MLP neurons of a small language model. Each row is named by its layer, matrix (gate and up: input weights) and neuron, and shows model dimensions 48-175. Each number is 128 + 32 x the weight over its row's rms, rounded and kept within 0 to 255. A neuron's up and down rows have the sign that makes its largest values positive.
After each neuron's rows, "fires in" lists the words (lower case) most often at its 100 highest values on Wikipedia text that the model never trained on.

L3.gate176 [125 125 126  96 109 108 139 112 175 150 136 115  79 131 104 132 173 159  81 136 161 168 181 111 135 163 141 142 154 117 128  62 124 171 103 131 144 111 116 101 185 225 181  96  76 102 152 159 196 157 104 118 137 118 155 144 134 123 143 194  86 114 125 112 134 141 130  94 116 128 139 111 153  96 130  67  95 172  94 123 129 152 148 146  88 157 172 147 116  87 186 159 167 101 114 153 140 145 103 125 128 146 158 111 127  66 116 160 164 156 155 194 138 100 136 155 117 142 136  96 106  98  62 131 127 151  87 178]
L3.up176 [199 151 134  81 123 148 132 116 116 153 121  94 107 199 105 120 182 132  89  89 146 204 100 131  81 115 130 155 187 146 101  85  99 131  59 104 115 116 130 120 184 186 121 111 134  69 121 110 103 141 118 114 127 162  84 217 110 123 201 152 132 118 129  97 159 122 163  68 110 118  98  95 119 124 101 121  75 108 147  73 136 104 149 144 102 227 197 141 134  95 118 156 160 100 121 154 186 121 144 145 149 174 137 135 128 136 123 147 102 169 132 143 115 134 140 160 146 125 170 123  33  90 102 115 132 202 135 143]
fires in: "first", "third", "second", "fourth", "fifth", "conference"

L2.gate186 [119 143 180 167 134 108 133 101 148 183 166  75 205 135  88 153 121 131  97 118 127 112 121 144 139 114  58 101 124 105  99  50 110  70 139 141 153 118  89 148 216 101 138 106 165  76  76  88 101 154 141 142 119 115 107 122  90 133 132 143  88 123  73 183 136 124 126  59 120 104 154 146 128  97 105  86 222 127  93  76  99 118 107 124 126  87  87 118 117 166  89 177 121 125 128 121 192 112 122 121  75 175 109 113 154 122 121 126 176 122 108 132 123 116 121 151 169 102 155 136 125 116  78  85 102 128 147  82]
L2.up186 [162 168 101 114 186 160 113 151  95 121 127 135 104 113 129 200 135  49 147 136 152 175  81 116 190 132 161 116 118 159 117 133 112 133 150 128 117 178 137 112 107 110 169 162 110 180 118 150 105  66 100 110 132 160 119 141 146 147  88 141 139  68  79 113  53  95 150 134 116 149  93 155  84 207 121 110  83 139 139 129 126 164 143 153  87 120 126 158 132 201 202 135 165 113 104 113 102  65 112 166 131 175 116 182 171 181 120 163 115  74 152  62 135  81 105 124 120 149 165 180 108  92 147 150 137 145  86 148]
fires in: "name", "history", "example", "website", "label"

L8.gate434 [154  64 160 104 117 134 142  81 147 122  95 138  49 161  83  92 168 174 139  90 138 129 148  99 152  92 131 173 165 125 103 112 122 119 130 145  92 151  95 112 107 128 109 125 136  84  71 183 134 157 105 161 181 135 174  58 105 177  97 174 141 133 145 103 100  71 138 118 100 116  93 164 161 174 128 121 139 140 131 136 149 124 160 169 100 101  97 119 148 120 135  61 129  91 134 169 116 168  77 105 106 106  94  87 135 120 166 127 117  91 135  99 119 196  80 135  81 159 110 101  94 105 115 123 119 136  82 123]
L8.up434 [198 103  99 185 104 131 154 110 126 160 104  59 102  88 111 137 123 101 188 103 115 142 136  96 143 136 146 180  91 183 144 144 166 108 180 146 144 153 181  74 107 152  99 137 146 177 112 117 113 100  77 143 131 109 199  86 131 185 141 154 187 107 148 119 154 146 179  34 137 131  91 112  88 148 118 167 123 134 131 125 107  95 155 178 110  74 146  97 158 131 151 130  88 101 166 182 126 117 130  90 168 140 125 111 189 133 144  73 124 124 106 139 121 132  93 142 137 110 117 140 133 102 130 119 134 134  96  80]
fires in: "she", "he", "it"

L2.gate472 [166 107  71 135 125 138 165  77 128 122 137  99 126 122  91 167 129 141 137 128 130 159 164 156 125 109 195 162 150 161 175  86 108 184 172 142 114  61 125 145 137  69  78 150 120 183 141 158 112 128 145 126 141 183 121 160 178 138 125 126 117 221 135 140  98 142 117 153 145 128 182 159 134  82  77 125  94 142 126 129 116 162 154 118 152 137 144 119 117 127 125 120 153 133 119 184 132 141 110 136  38 165 104  91 149  72 106 105  60 154 147 112  72  82  82 136 142 157  87 121 126 149 153 222 114  65 183 111]
L2.up472 [112  79 143 127 102 151 145 117 140 104 115 128 155  91 133 150 126 154 147 143 165 130 137 135 137  62  97 136 152 172 165  69 133 204 184 161 124 113 137 105 121  74 103 149 121 166 176 191 153  85 106  89 123 157 104 147 125 190 115 137 160 212 136 156  83 117 160  96 117 125 164 158 128 116  81 122 124 156 111 123 106 146 135 138 160 101  98  96 143 143 148 119 128 152 124 208  82 163 143 154  72 152 103  86 115 119 110 137 130 184 167 127 109 116  87 104  82 160  83 119 101 102 143 185  98  69 165 106]
fires in: "her", "his"

L15.gate96 [107 105 112 139 179 137 121 138 150  88  54 104  69 153 117 110  65 133 149 121 129 138  85 128  99 104 126  89 125 156 155  81  78  44 118  89 136 126  86 128 114 143 145 119 142  88 118 141 116  74 140 154 145 157  85 163 125 115 128 145 124 124  88 109  74 153 158 148 171 140 132  98 179 163 115 111 138  92 120 110  84 114 205 139 151 149  98 190 165 184 124 107 164 152 142  65 104 156 108  91 131 188 108 161 144 125 108 122 145 108 177 149 108  67 168 136 152 165 141 118 155 168 174 100 126 102  77 135]
L15.up96 [132  86 105 132 129 207 122 186  83 168 125 152 105  99 121  56 128 139 132 161 187 104 112 128 186 128  85 152 153 109 104 100 124 159 133 143 179 112 121  76  88 130 127 136 194 181 168 104 106 112 182 189 100 133 103 115  71 133 143 171  68  97 134 154 136 110 146 141 113 122 154 149 127 125 124 175 162 100 134  86 143 187  91 133 137 160 203  95  51 117 129 119 171 154 175 138 157 143 110 134 121 161  84  78  91 113 150 148 115 129 176  86 120 123 113 126 158 154 134 117 153 193 138 158 105 111 225  94]
fires in: "to", "platinum", "their", "its", "by", "as"

L9.gate335 [121 113 105 159 138 175 148 138 169 146 145 140 197 145  56 108 137 130 167  81  86 126 192 157  84 131 179 131 148 159 122 135 122  97 123 110 131 129  65 153 177  77 142  81 141 120  87 149 182 110 133 100 123 158  83  75  81 150 155  62 181  95 131 162 148 124 108 132 211 118 149  96 173 128 152 187  96  74  73 139 134  85 159 104 135 165 148  73 100 121  78 105 136 175  70 112 132 164 110 111 127 157  96  50 113 126 113 156 154 111 143 172 148 140 126 167 139  94  81  93 161 129 151 116  88 129  71  91]
L9.up335 [ 91  89 113 148  96 157 205 151 101 153 126 107  99 121  80 140 100 128 135 104 126 120 113 139 131 108 183 108 109 185  99 111 131  93 102 134  66  87  77  90  81 132 136 127 112 163 105  85 112 128 166 156 121 112 176  81 162 137  96  98 139 120 159 111  76  92  88 132 135 176  39 114 142 128 132 137 107  89 167  85  98 118 125 162 127  95 149 106 121 141 129 116 175 153 123 150 124 137 106 133 166  93  48 153 125 122 159  97 101 131  59  99  89 111 139 142 166  69  92 173 145 138  90 187 122  91 187 129]
fires in: "i", "she", "we", "you"

L2.gate295 [126  84 165 124  89 195 151  97 176 114  84 109  83 139 111 131 175  97  98 118 156 144 168 120  76  75  95 167 106 112 151  95 109 183 109 110  82 114 131 156 129 190  93 123 115 143 107 155 112 107  87  99 139 180 125 111 150 177 169 120 135 166 181 139  82  78 104  70  89 132 140  89 180 139  65  66 126 181 154 137 119 160 185 108  92 154 177 148 121 107 152 148 168  97 127 160 124 163 135  86 103 156 184 120 180  91  80 136  89 174 133 126 113 112 104 137 152 145 114 125 126  94 108 207 133 116 131 160]
L2.up295 [ 93 107 122 144  69 161 155 126 181 139 121 110 176 133 124 130 175 149 110 133  72 149 172 137  52 108 145 139 134 114 133 148 156 132 126 144 115  86 205 151 129 157 185 162 112 146 112 140 147 113 100 132 160 108 129 167 159 155 194 144 132 101 142 148  89 171 129 105 127 136 179 119 148 138  54 121 120 192 160 153  75 151 177  75 113 137 130  77 182 161 188 120 163 110  86 179 181 176 106 148 135 134 138 125 130  81 132 144 129 159 152 104  80  83 106 154 112 102 122 148 188 132 145 183 203 109  86 141]
fires in: "his", "her"

L3.gate412 [129  98 148 104 190 120 150 148 126 121 125 100  98 132  69 150 133 131  65 123 125 123 112  68 124 128 126 159 153  98 155 101 137 131 139 145 136  94 124 133  86 139 151 100 177 154 102 159  95 110 141 150 105 112 141 165 169 146 210 128 127 122 158  98 108 101 101 181 178 112  79 128 180 135 125  99 186 128 144  86 177  95 150 160 238  74  95 150 111 108 174  35 133 134 109  85 117 149 138 170 128 141  58 117 157  81 125  77 107 154 123 152 137 114 152 141 153 127 159 132 175 159 118  86 125 117 109 198]
L3.up412 [135 101 125  89 171 139 160 160 132 147 115  90  59 114  79 153 121 105  96 136 153 123  73  33 137 124 124 122 156 128 155 113 126 144 168 167 152 136 131 151  58 144 121 103 162 173 115 122 134  96 129 158 100 106 140 171 189 113 165 101 123 118 138  97 140  73  90 152 148 124 107 139 155 132 108  97 201 135 183  90 151 111 149 149 214 106  95 133 128 135 184  45 153 155  95 108 129 159 181 133 149 136  71 124 162  63 129  86 117 120 152 162 137 116 128 135 154 116 139 112 141 149 122  89 144 128 120 220]
fires in: "the", "reached", "number", "from", "top", "to"

L3.gate460 [114 162 112 155 151 157 182  93  92 148  89 142 141 159  83  97 119 118 181 143 136 144 126 196 103  99 177 133 171 113 126 141 156 121 146 117 117 169 127 104 120  88  69 100 122  82 142  96 152 167 102 120 134 159  82  77 123 124  88 164 136 130 124 156 120 117 119 163 144  45  68 169 162 143 152 135  75  75 145 172 124 168 139 172 161 126 167 110 163 128 116 147 122  62 105  77  56 159 113 106 139 172 131  59 160 116 139 104 123  93 158 113  99 123 126 152 164 129 106 131 172  73 113 186 134 163  84 125]
L3.up460 [127 152  37 143 142 126 126 142 157 188  91  78 170 109 175 163 157  94  86 115 170 159 163 203 107 105 187 160 101 137  97 141 117 149 167 104 100 133 186  89  86  87 117 139 184 114  79 121 151 142 152  96 165 204 118 103 167 118 163 113 166 137 144 138 101 183 188  79 146 123  93 125  83 150 108 114 156 121 148 132 113 105 116 125 121 125 108 104 135  76 127  95 176 175 130 127 156 160 124 118  84 166 109  56 140 155  95 157 181 120 141  82 119 105 162 100  97  57 116 158 147 145 137 154  56  44 141 111]
fires in: "they", "she", "he", "often", "you", "again"

L8.gate44 [126 104 135  98 151 139 164 104 163 164 170  89 102 171 132 180 128  88 165 157 179 158  67  92  64 155 146 103 163 101  90  59 130 171  77 148 160 116  70 130 149 103 121 161 102  94  76 174 101 148 108 115 165 144 115 172 100 128  83 137 112 186 125 136 156 122  78 144 137 119 103 154 128 129 160 108  86 156 151 165 120 189 137  79 143  87 176 106 111 200  92 131 164 121  71 150 188 115 137  99 147 151 216 109 130  91 105  90 114 171  94  78 166 160 119 136 100 157 170 126  16 109 133 109 115 165  61 118]
L8.up44 [154  92 181  82 142 100 149  90 149 126 168  87 128 141  93 138 166 146  99 182 152 173 126  62 106 135  93 154 149 136  95  51  99 120 100 168 146  77  96 108 116 170 117 131 117 106  76 151 110 203 122  87 123 112 114 110  72  90 107 146 114 158 109 135 162  94 103 114 163 125 121  93 102 125 129 124 127 116 101  85  98 129 194  40 177  97 160 121 143 164 130 152 157 120 108 164 146 146 153 103 106 220 199 139 161 133 125  92  56 140 114  63  77  98  94  97  82 137 176 162  39 132 131 134 120 132 117 139]
fires in: "first", "second", "third", "fifth", "fourth", "3rd"

L8.gate379 [142  85 141  99 145  81 181 167 141  77 132 145 101 136 105 157 160 128  87 134 153 141 132 176  62 158 180 118  76 148 119 144 134  96  97 156 129  77 172 130 155 148 174  37 175 174 117 112  91 136 144  86  74  95 113 168 170 179 144 145 130 153  77 135 100 147  86 116  98 154 165 117 125 118  96 161 131 123 159 110 129  90 175 118 155  95 153 193 115 150 153 114 163 117 132 129 103 196 121 137 145 156  76 167 163  77 175 147 104 148 128 147 105  58 115 125 148  79 160 127 116 129 111  77 103 174 155 175]
L8.up379 [153 126 188 185 138 164 116 159 142 144 131  92 141  92 109 126  90  73 150 142 163  92 149 143 141 120 110 121 108 114 121 130 150 136 175  67 115  58 131 142  64 154  90  90 158 176 110 162 104 110 191 116 117 106 135 105 121 179 152 139 192 100 134  86 151  76  92 123 148 106 138 125  98 118 131 136 147 140 152 144  82 111 117 139 159 177 131 115 166 154  67 190 175 122 139 100 136 162 129 178 123 131 101 138 135 114 114  91 139 145 102  91 119 134 153 135 120 163  66 183 110  94 186 128 119  46 121  52]
fires in: "a", "by", "the", "to", "via"

L2.gate423 [144 100 165  62 141 139  96  69 115  97  89  95  95 122 201 136 153 160 117 139 141  88 162 149 110 148 197 113 114  74 208 100 121 163 139 106 214  95  96 115 194 159  61 151 125 129 166 148 149 120 108 121 120  76 138 109 147 150 142  85 173 101 152 155 115 140 112  94  83 175 153 130 174  51 107 126 155 213  91 101  98 123 147 151 136 149 137 162 133 112 139 117 173 171 138 172 153 146 156 168  60 152 183 111 115 138  86 107 152 168 136 145 126  79 122 117 115  96  86 161 116 129 163 154 125 120 114 124]
L2.up423 [135 129 126  44 121 135 110  41  81 110  77 104 144  93 200 132 189 168 140 123 141  85 158 149  74 146 156 134 104 110 192 144 121 139  99 118 184 117 138 120 181 154  66 155 141 160 193 150 155 134 114 124 130  97 167 100 145 148 143  74 166 104 168 143  72 130 133  94  99 183 153 111 169  61 111 141 161 191 110 125 108 133 146 135 154 153 144 160 148 121 169  97 158 167 118 173 153 142 147 175  97 149 158 105  85 139 132  92 158 161 154 135 119 100 120 118 122 129  92 177 139 143 172 136 122 141 122 139]
fires in: "his"

L22.gate379 [163 169 117 183 138  88 173 149 127  92 149 101 105 138 103 103 161 129 109  94 158 125 165  79 133 158  33 145 131 117  90  83 137 160  85  49 163 175 146 141 140 106 123 132 103 175 172 131 106 152  83 189  91 143 157 145 102 151 149 151 119 141 153 106 171 141 148 146 128  97 137 106 110 155 140 204  97  77 111 131  80  94  74 133 101 143 126 149 162  68  21 139 119 166 143 138 194 144 106 129 131 119 105 135 171 132 140  82 106 154  39 102 115  78 112 125 165 164  91  88 167 146 122 156 145  97  90 139]
L22.up379 [ 96  64 193 133 151 129 148  88 134  96  81 142 127 112 140  84 121 120 151  83 131  99 121 110 135  81 105  62 149 145  95 112 140 171  91  87 204 148 140  64  65 163 115 142 146 130 152 177 123 152 102 131  90 125  86  77 106 198  83 167 157 168 124 152 147  93  92 128  80 115 125 139 122 124 143 145  54 201 172 177 125 135 173 143 135 136 104 141 133  59 114 118 118 132  96 161 141 100 110 117 117 122  97 131 124 136 119 144 166 172 162 114 144 103  98  92  89 162 129  82 187 146 170 152 145 121 145  71]
fires in: "suzuki"

L20.gate435 [109  84 145 103 154  80 149 105 129  79  75 129 109  71 110  77 166 118 194 148 161 115 159 151 132 176 141 129  70  93 145 137  90 136 201  80 188  62 103 145 115  70 148 120 121 102 103 125 176 123  98  60 133 153 139 128 112 160  89 149 151 106 141 156  85 119 106 105 166 130 183 132 129 137 157 126 140  70 190 151  86 129  85 161 120 118 105 175  88 137 107 124 225 129 123 144 156 202 110 107 113 103 112 141 108 142 106  99 114  94 107 123 137 112 143 165  77 167 135  74 164 180 129 127 161  81 141 132]
L20.up435 [130 129 159  99 137  70 144 172  99 181 136 116 133 107  63 106 123 139 110 163 127 110 144  96 126 165  85 151 128 189 129 107  76  95 133 115 150 103 177 127 133  86  99 139 149  54 104  69 135 133 157 148  83  58  80  87 106 135 116 148 109  98 132 111 153  54 150 174 176  52 143 117 141 107 139 124 117  94 142 125 155 132  83 148 163 135  64 113 145 160 169 139 192 140  99 117 167 176 101 117 131 103  88 137 128 101 133 141 180 134 141 125 196 127 118 124 123 140 157  43 138 115  89 125 120  71 121 154]
fires in: "by", "on", "from", "and", "with", "to"

L17.gate204 [131 112  85 118  89 159 122 113 132 163 144  44 143 125 180 110  31  71 128 124 195 161  92 169 103  84 161 165 110 115 105 141  68  91 141  98 134  67 154 177 138 147 127 219 132 118  93 108 111 178 108 100  71 138 168 140 122 173  86 144 183 138 209 125  74 162 144 117  92 114 125 172 109  99  94 130 105 102 126 157 168 161 115 165 132 162 178 141  69 117  56 126 119 174 136 110 120 145  98 124 167 128 103 147 137  90 159 124 112 120 115 128 114 110  69 127 147  74 136 156  99 153 146 111 118 122 100 142]
L17.up204 [ 92 109  91 135 152 160 164 126 126  72 160 191  72 102 106 107 147 118 129 149 112 156 113 139 106  78 157  85 164 152  88 113 117  96 171 124 128 146 133 155 103 141 110  86 133 149  88 107 129  97 129 198 117 173  87 115 135 143 152 144 100  80 118 117 158 105  99 156 149 103 150 129 164 101 140 113 159 140 131 191 109 171 178 136 153 179 139  65  94  92 109 159  82  91 130 124 160 177 128  68 144 112 108  87 108  63 138 164 123 112 142 134 166 155 128 134 153 118 197 112  93 155 122 117 111 142 117 145]
fires in: "a", "named", "the", "an", "as", "appointed"

L4.gate319 [ 91 137 151 108  55 123 118 153 110 108  64 110 118 118 134 126 159  85 118 132 143  83 128 206 160 158 197 180 124 134 115  64 169 147 169 129 163 106  81 121 120 100 136 108 139 166 132 150 159 149 102 126 115 161 104 101  73 121  40 141 103 111 130 141 137 184 128  84 134 160 171 141 132 125 210 155  83  98 143 148 113 117 156 114 122 109  99 110  81 126 107 137 126 174 119 122 166 138 153 130  88 130 184 121 127 170 149  97 103 146 113 157 135 100 149  94 150 206 106  79 148  80 127  54  94  73  72  70]
L4.up319 [147 152 119  95 100 100 154 130 137 114 153 130 107 189  73 129 152 149 113  92 116 125 134 159 182  77 149 117 152  91 114 153 133 139 154 174 185 139  81 128 146  40  84  89 109 203 126 128 159 136 121 104  74 174  98 106 137 144  95 178  77 121 125  95 101 171  91 118 149 159 182 120 122 127 192 102 149 128 156 144 122 123 153 162 183  83  95 106 102 120  90 131 104 165 155  99 126 162 130 132 138 120 181 132 115  95 170 123 180 131 106 130 147 129 150 110  88 181 134 129 193  96 131 108 119 137 145  87]
fires in: "appeared", "played", "produced", "have", "released", "republican"

L5.gate145 [103 113 125  86 108  77 117 202 119  71 129 112 162 160 123 118 110 134 101 111 177  64 148 162 155 150 117 160 133 112  56  95 157 159 132 134  30  93  98 152 157 128 126  87 136 136 107 117 118 157 110 142 127 162 157 106 107 125 122 123 100 176 148 108  94 109  84 137 147 104 153 103 158 108 159 136 105 171  95 150 119 138 133 116 187 197 125  81  69 131 103 149 142 164  23  80 101  82 107 132 118  96 118 104 107 141 158 146 162 102  83 137 129 104 123 157 186 142  50 149 149 112 153 115 142 141 105 100]
L5.up145 [105  85  59 110 103 108 121 202 139  87 178 107  72 167 161  99 142 164 108 143 173 111  92 136  75 155 118  53 115 121 103 117 138 138 144 110  82 152 133 180 166  91 136  77  94 140  90 147  97 121 105  90 113 155  44 134 137 148 161 185 151  99 134  91 111  76 149 104 155 126 144 112 126 145 130 156 121 173 180  73 124 129 109  84 152  83 134  71 110 121  84 105 134 200 167 112 103 117  79 150 185 101 141 173 113 152 172 138 176 121 159  53 102 138 105  87 127 115  97 133 130 143 161 106 155 162 148 155]
fires in: "president", "player", "director", "singer", "players", "chairman"

L4.gate266 [110 142  95 150 102 149 127 107  99 143 157 153 127 122 124 120 101  79 137 115 209 120  69 123 106  93 178 187  44 185 135  76  99  56 134 122  76  96 128 139 160 113 113  48 102 137 135  72 103 123 156 107 104 165 133 101 110 172 118 131 163 147  88 144 163 105 103 188 129  85 110 150 155 133 122 109 159 119 155 135  59 137 174  59 144  83 133 132 122 127 145 151 109 124 132 123 152 165  89 188 134 122 132 121 139  70 106 153 133 137 125 103 176 106  99 177 158 148 101  97 107 150  91 108 122 109  91 122]
L4.up266 [117 144  96 181 168 150 107 145 130 144 199 159 109 119 122 131 130  86 138  77 167  98 136 105  87 170 155  63 111  99 127 120 113 170 158 106 128 162 142 104  82 161 153 188 122 128 124  96 137 103 146 170 125 167 135 128 189 140 199 119 163 154 163 149 164  92 118 126 130 120  78 108 148 119  55  98 113 126 106  93 108 106 139  82 164 119 126 150 122 141 153 129 131 171 167 103 196 145 159 125 159 139 126 128 140  71 179  77 184 135 200 142  71 105  85 147  88 126 130 107  82  99 117  95 146  83 141 101]
fires in: "the", "april", "to"

L7.gate407 [ 91  92 144 103  79 173  76 114 132  89 130 132  97 166 163 121 126  80  64 173 152 146 147 162 146 138 132 108  99  78 136  99 108 207 163 160  51  68 101 113 150 108 123 107 151 100 141 140 105 147 109 116  63 139 120  66 154 166 130 159  91 147 203  70 130 123 114  77 107 154 151 134  94  90 104 100 141 177 173 142 125 142 101 134 153 156 144 131 109 176 117 138 114 115 140 101 125 138  89  49 122 167 126 159 119 110 159 158 106 156  63 122 127 101 176 144 122  96 120 129 116  73 146 115 157 146 117  64]
L7.up407 [105 150 176  81  76  66 125 118 101  70 117 112 124 198 151 121 201 102  76 144 111 187  88 154  75 107 132 103 139  63 170 103 163 171 128 141 134 130 103  97 178  66 126 153 130 152 112 183  93 227 129 145 105 225 118 113 121 135 109 146  94 126 107 150 161 111  90 123 128 134 149  59 102 104 114 172 119 141 152 157 126 120  85  98 172 176 149  94  95 123 132 101 137 170 142 103 135 127 104 108 186 145  79 112 140 124 122 139 120 139 111 120 144 107  87 144 145 150 138 137 128 135 160 121 123 133 108  73]
fires in: "released", "played", "used", "described", "seen", "joined"

L7.gate417 [ 46  86 138 156  60 162 110 129 141 144 135 142 108  93 157 126  63  72 106 134  87  95 124 105 106  81 132 132 147 105  90 159 156 155 143 107  97 137  59  88 165 110  90 128  93 118  76  79 161 174 123 160  98 160  81 119  97  59 130 129  83  97 116 135  95 109  85 165  98  97 172 112 169 157 151 114 138 135 100 126 172 117 128  98 125 110  96 135 138 188 152 180  81 137 106 116 125 138 180 154  68 190 112 101 138  44 162 108 158 106 115 132 142 129 119 152 136 167 126 129 176 105 126  60  96  84  27 151]
L7.up417 [148 186 141 118 205 171 163 123  77 110 170 172 138 139 150 130 146 110 212 108  97 193 139 124 197 174 169 134  91 155  93  95 129 108 145  99 141 188 101 184 107 169 137 122 119  89 140 131 124  95 147  60 122  87 127 165  69 112 105 144 147 213  87 119 131  88 169  88 176  81 107  85  84 189 122 144 151 137 160  99 152 109  96 121  84 123 107 164 113 108 127 119 138 121 114 125 134 146 142 140 126 117 182 165 119 116 120 172 101 125  88 186  85 109 139  84 119  88 129  87 161 152 151 154  93 187 149 152]
fires in: "name", "area", "e", "website", "centre", "background"

L8.gate147 [156 104 179  67 131 172 118  95  92 160 144 118  95 137  76  71 137 150 150 124 132 163  72 124  86 105 153 151 145  32 104  94 124  99 104 105  72  66 111 112 164 167 137 102 177  91 119 200 129 168  98  93 179 179 113 140 106 156  66 108 102 137 152 128 123  77 142 148 114 126 110  90 179 125  91 147 103 147 117 127 153  87 137 113 132 127 104 137 115 157 128 135 127  74 190  99 101 128 167 111 135 182 146 116 115 142 109 154 147 118 137  82 150  90 142 132  95 116 113  95 119 155 113  77 122 111  91 115]
L8.up147 [118  85 130 107 139 125 149 113 115 152 151 107 120 170 149 119  94 167 125  76 154 180 153  93  78 144 113 165 200  52 175  81 130 120 114 132 135 100  90 109 154 136 129 168 132  83  77 167  97 155  62  95 173 174  69 150  92 148 140 120  74 105 109 139  79  90 107 125  88  69 148 119 114  55 101 115 123 198  82 144  91 161 130 170 114 141  97  66 160 139 160 158 144  92 143 122 197 107  66 117 143 125 131 135 108 121  72 102 127  82 124 134 126 125 177 197 100 142 175 108  90 186  99  71 134 164  94 151]
fires in: "third", "fourth", "fifth", "second", "lighthouse", "3rd"

L4.gate34 [143 147 123 106  85 153 118 113 184 112 124 197 126  95 159 119 118 103 150 148 148 150 149 151 182 102  90 140 142 172 115 178 200 157 115 151  77 167 108  91 114  82 117  85 105 125 164  74 157 124 143  85 162 126 170  88 169 131  99 139 138 101 158  76 119  70  63  82 102  69 134 163 133 173 114 198 132 157 110 150 128 154 117 145 168  99 128 105 153 147 114 116 126  94 134 165 123 119 137 131 114 195 125 121 131 141 121  75 124 100 125 148 106 102 143 140 122 121  86  92 128 125  88 177 134 142 162  94]
L4.up34 [122  47  92 172 140  86 188 148 156 162 143 109 144 119  89 145  99 125  85 116 130 165 143  91 127 128 168 112 120  98  94 113 110 111 120 132 166  74 176 156 155 155 129 110 141 106 158 113  93 164 110 128 113  76 138  93  91 115 137 107 120 137 174 117 125 157 146  45 156 182 153  97 119 107 131 183  72 142 126 151  93 134 145 101 114 104 221 122 145 162 139  39  89 195 143 159  89 137 112 126 178 135 197 104 166  82 153 147 166 155 105 123 141 162  98  97 101 121  94 139 126  77  75 128 177 134  90 105]
fires in: "he", "she", "it"

L17.gate357 [163 143 107  67 192 173  61 140 105 104 187  88 143 104 150  63 140 107 143 116 162 156 101 146 176 100 144 137 144 137 147 204  96 162 151 151 143  27 144 125  97 165 123 195 137 105 179 145 137 118  96  98 154 127 190 140  89 136 124 165  99 133 176 129 156 146 102 105  97 130 138 114 153 142 154  60 120 113 129 141 119 188 197 127 131 109 174 108 150 134  89  96 152 128 152 104 174 201 155 156 139  98 110 101 144 182 174  96 108 148  95 130 161 117  62 161 189 116 131 153  90 183 158 139  78 115 157 158]
L17.up357 [104 161 141 150  89 121 139  79 141 122 121  86  98 135  69 129 163 181 129 174 129 156  83 161 129  93 108 107 115 171 180  93  92  61 198  90 111 141 116 206 120 103 131 158 160 178 118 110 232 149 117 148 107 170 141 115  87 126 183 144 118 146 127 141 101  63 159 157 170 164  95 110 116 125 117 124 160  88  75 146 149 175 109 127 150 131 207 174 137 134 133 133  36 161 129 131 165 158 150 111 164 119 107 135 123 181 134 180 142 130  93 146  84  83 165 149 153 180 171  81 141 127 109 114 149 127 144 122]
fires in: "an", "a", "named", "was", "the", "as"

L11.gate84 [134  65  57 113 125 124  73 127 117 156 133  95 142 103  90 153 136 130  75 145  55 153 139 153 127 148 140 102 152 131 109 133 169  76 107  93 104  89  84 120 165 104 112  91 124 126 114 105 102 173 125 160 166 137  99 166 137 109 127 190 138 175  93 105 115  34 112 142 177 156 116 141 140 173  96 116 108 166  93 116  98 119 128 134 115 135  98 145 147 110 181 106 147 163 118 122  48 121 158 149 113 170 119 116 104 106 103 133 148 131 136  91 176  95  90 106  99 201 150 181 103 115  75 125 140 158 170 131]
L11.up84 [115 105 102 212 110 154 195  82 139 142 136 104 123 163  76 137 152 126  52 140 141 120 107 125 128 138 193  93 128  99 151 128  84 137 124 115 127  61 172 162 157 156 121 101 132 151 119 122  81 204 107 127 162 139 106 126 132 123  79 143 145 148 157 110 199 140 100 124 187 168  87 124  93  97 174 180 135  90 164  88 103 118 154 134 153 107 138 134 162 193 134 112 119 133 105  92 125 146 133 197 108 173 136 170 160 108 184 125 167 126  76 110 174  89 115 140 133  88 132 156 141 119 162 134 117 142 128 136]
fires in: "music", "he", "billboard", "it", "art", "rock"

L2.gate245 [130 109 120 167 162 141 143 133 150 144  80  99 136 165 156 112 177 183 134 127 173 100  75  78 111 157  97 163 140 184 135 119 136  88  93  85  66 100 135 131 178  88 147 121 109 124 172 162 182 195 116 148 156 146 124 123 135 175  77 111 155 140  83 161 134 123 151 116 106 159 146  94  89 157 137 112  90 120 148 120 115 138 114 117 134 114  94 126  56 201 114  85 231 176 159 147 133 182 104 133 103 157 102  75 157 182 185 160 127 140 139 104  60 162 160 158 170  97 166  99  78 193  96 145 156  77 121 111]
L2.up245 [133  82 136 114 173 117 123 168 134 103 142 107 150 137 119 116 202 154 147 119 123 120  94  71  93 152 153 110 162 160 113 152 109 103 116 124 103 115 143 146 183  96 129 125  97 136 142 178 107 177 128 165 137 140  64 107 173 187 110  87 112 152 142 115  64  92 131 117 138 125  82 140 118 123 101 135 124 108 163  74 167 106  86 174 114 139 151 126 117 159 165  99 125 179  92 155 106 198  90 120 193 148 104 104 169 161 137 133 211 115 185  98 113 108 143 125 165 140 186 136  57 179  70 125 151 110 106 119]
fires in: "president", "led", "brother", "result", "chairman"